MLP neurons of a small language model. Each row is named by its layer, matrix (up: input weights) and neuron, and shows model dimensions 64-319. Each number is 128 + 24 x the weight over its row's rms, rounded and kept within 0 to 255. Numbers have three digits each.
Before each neuron's rows, "fires on" lists the tokens most often at its 100 highest values on Wikipedia text that the model never trained on.

fires on: "=", ".", "and "
L6.up2074:122103184113094124128132143141193151129123094101106134174132104164163135145102103114122113158090170129112125157117157116121137138099112130096164131133096119114120137107143109150081138134070148164134143140136141155114120182128122105102154106157139136138106152153086113087127185115120140114167175090161128150130132182173141115074115144120123134139116138119066102113152106102128124118078139145165123090138115122104135145137096136117143132138102115102160173131097122113126111126087111143165123134104129101139111099105116108100121134163158134093145097155133141129155096139119106132150177117117091157129155152148143139175115143131150172095128127161166133085108087121124137138112107116127155151129081120162063166100133140111114146106092149129182128121118067156142089097125115

fires on: "to ", "="
L6.up1880:086134101083099108141134148085133131146145116102121111146102087129140118161143151160128126116122118090162104155123141131089158154122127062115104141146136136100153076117097142093156142109142133167116142142126111098127120104143134147143150148142113140147114135121132186104130114107130113147166119084118128114131126137120112120113128109117127118121126113171114154146127125164159148130122148146110110085125113127142119142110116132100110149107127177127140146134130124108135152120115117108114056155110135141094168142119166095142077153119124139139151104130162136090087133094109112142165170115123176109098079124139116115109126102112115155104098129158114125108112075096096142098084159144127114083142138099108116148129136134104114189172129131106147179148144135123117171195091117

fires on: "| ", "–", "Cor"
L6.up2899:129147156166127129157150135142147123116161211115131117118122139122161102134112135144120079146082114131121087121099105124128094171104126103093105103143109162101127103083180146133186081142137125142099106120108104127135159135094114160144130118156160135119170104083126115115115160150138112135148116140179132112130162081141144133141161116165183131088097128146085126158146079131140130135096137125145095124114138182117131132135143138123072121135118101119139069135158087150131099132125145163164116115092151161160112127136119119146108139087084141121130176120156119151120133117134116119111102116081143155148125126094113103106136130132136161124183184132078137134116108093170109124155146138137152145054128110123165132099176100151122111144130123144115118153137141138148129090151142

fires on: "|"
L6.up149:163121120109115112129112141117133126124095174142121152095095121095097150148085114109106158148128109140114138145113143110155148161133119152122131130104075119137136121157125113131077149137139128135122154150115149134107112189121091146143147117151089125123123109147121126108155080130139099151138104129157157134110151120108142177114139136117167136125161105141148105187184141089151129103118080150134136118098091125118110110192133160145147111136126161156159143126144099174170144144089148190099156157116075129129116108116140124101137082149158103156126147087128111162165096134099114174129136132172157105094165185154112131121102149126096144117141137133132152143146104098098097109137140097087141163115182132133107126132101089108112144147114114132107101137135123133091147129101114

fires on: "|", "due ", "need ", "Institute ", "|---|---|", "|---|---|---|"
L6.up361:136110172150144151115110168122138112133095092159161153132118126113098106139116149120131082134140136148118154149131157145125155137137122134121128118077076103147147127126109142138106144114133112111122094132106129128125119163137090121140164158126134141163107107147140141113155125104123121124138116118121110128112136118111110132126177133148126125116107115180169113161119122125118127135093107118157089081116094127142098140167074120153191144113153147082148128143147114145156101083153136099110160174139134141125158130099099122116137105128115111118095157157132120152081137113147175103144143123115135164114101122149112173130124084168134145095133134083056116144127162097143124139132140143119148083116155122105138149121119142112148186104097130151122156175176053122124175088098148

fires on: "the ", "In", "Cl", "Gl", "N"
L6.up2420:132108084108112142118092124154138123203102149133137093114117135145117169114149197103120118120127155134120175140150132130101087093161144119126119143147137148152151104189145101104176087168088142126134131149127142125132111161113122098127148109135110127166124100155130107154121091133140114130154164108112132146118170117110117123153133181099121141112116066139131105135113096194146096080191134122099103114129115134144110110112124150117135153123108090129102124124115101132125126107124136118077136107136178072106136118099110110147162139135104104166143109146085077108091139143141154133124121103129175159099150148088131138159112154115122109130130169149119096125113120121103114087150144136125195149145134109088115122161095124115124107086105152136156081136170134133156105144082140

fires on: "| ", "0", "25", "-"
L6.up621:158086167123117117116093147109100129107143132137081155130110066126144171100130106152150145166138129139076117163140094125147100112131103130155110168144110127126115102105086144102134164111144117147156075108172167158115158096129129154128140144106133186146104145121133119139142144133114120097161121111179166147141140139133149141085154136104140126138096103100133121130104079123170123110134146090157064116058114109098131157121135107098183154126133162092098141110099136167122100141135110182073147144115095129104121131152118116126134045127105100111126134183175158124123108096134130143119126106094134155143139120097125112103175138132132151103126119138131085104158147162162125136099129119122120095147128081124147130149143117112115136110160119132103117137122158129108163148126129

fires on: "| ", "–", ", ", "- "
L6.up338:165108163134141142118129155179133115134113113123132111100136151101103181148111142146105112114153127116090134116109104120119134143180134176082167147140100110092146124183158157129159128133128121105123134151124153119110103162128130141178116103090135117115137118169110174117125110132099053149143133151098160101138106059101123096084116107097136139144110101143151141144142127159119147148152093095147120143116127126122103135130139136067106139124121144085044133169134107129129126133088123075128085124158163112125111101110107110089103194120156147137121127118123096148122102154161124148101136161163156150127135130117144141124133102106132153133151104112124155135083144138132136153084117117096086107071114173145079137092127101104117152102180135132168115067095206157133139109144122

fires on: "| ", "- "
L6.up1757:133159153112110143192133106129151133178136114146116144166089172150104144125107152164144140118167158143112136090154128115136114133169167135087127129133136123137118119166098125106121084108125076167143124149117133135080103146147136093143101157100126146120136097126136130112140091078127108107156113135112138079112151104144103132101106150109076125132138107140124172136159150132197114076124126093124091141063104112116123146127114131087089128159080133145142074172098118120167101100133177110133120137126140150105126131152105110141126124140140184179090140168115115152125139143125121121107129199145094120144135115121158172140105101100103130147109141158123120139124162115107153161117147093080137072143110113154135139168112113148135127119153126125153132091148133124145154120163100

fires on: "| ", ",", "; ", "$", "of "
L6.up2020:097158104154141075170141130132126109179165115083105109143124152121148150112109098109147116148148117139183112098100125067101053127124152166141126115109116146123157155146155111163137111173094164159156112116117137122104113164166124102156121115183115068158137122126143132101109123135146095091165118086098107157117097124122144128138125130142126109070129132153149146128139120115128112108160149109110098157118120165102102109116149119131140070108150124142145143104090118133111162109158134193129148122105121133133130130138151114136125110171155126134155101134197129128137194087121132134142134169100123121150097116121123131114153078133120144140120110151115175099053161105122146135116084091114116109114107146117149100108135167109105142139131089106160088120122157141171124125140121

fires on: "at ", "s", ", ", "non", "from ", "St"
L6.up1424:128107116133158154113132156145148120081155075094096115087144112099121174123139141142140129124113137131138173153196127111126113111169127095162158089096150161147145165111128101126088118138122121109143136139152140148148090118125164118132147116115137098126128129128108127111090123147144131137091150141135167106134112121123087103104117158143146141161094108121176126164144147134131169081119146145132146141123109152089170119146147170140137137087106164145107144096129111102068136136164126161157153147166123100129152125088096091165137112115127145080139121116142140115131157092168152141099132076168149104113121133139145109124122121108125133138197145089143136117171124080100131133105167152150144130077129103120114110117132180144115108131115097113074129147137154074148074129117120

fires on: ", ", "(", "of "
L6.up1048:107162099115118135118124170116166118155116145161080156154134142161093122151105112136133138129153158105131096117145110137112129121061117146121089128139159168153143116111144095112112138135123139148171113111156141116091121131102103117124133119104143127168144104114142113160101156157124101088132112104101154138136117160128097143141151109116127160147153109100097093098149114127134092091120136159101116145125128142131176137143145157114121139154129072154171169107096104174118111116132135186123114114095136113109114124133153192098152105119141086163171142138101136126106105095147167129106106109155103120064145139145167173120128118123101102121153082148151166144127156150159139144130137132113128121115069111181125147125117126122107124150103138150099173107150143141161152120099092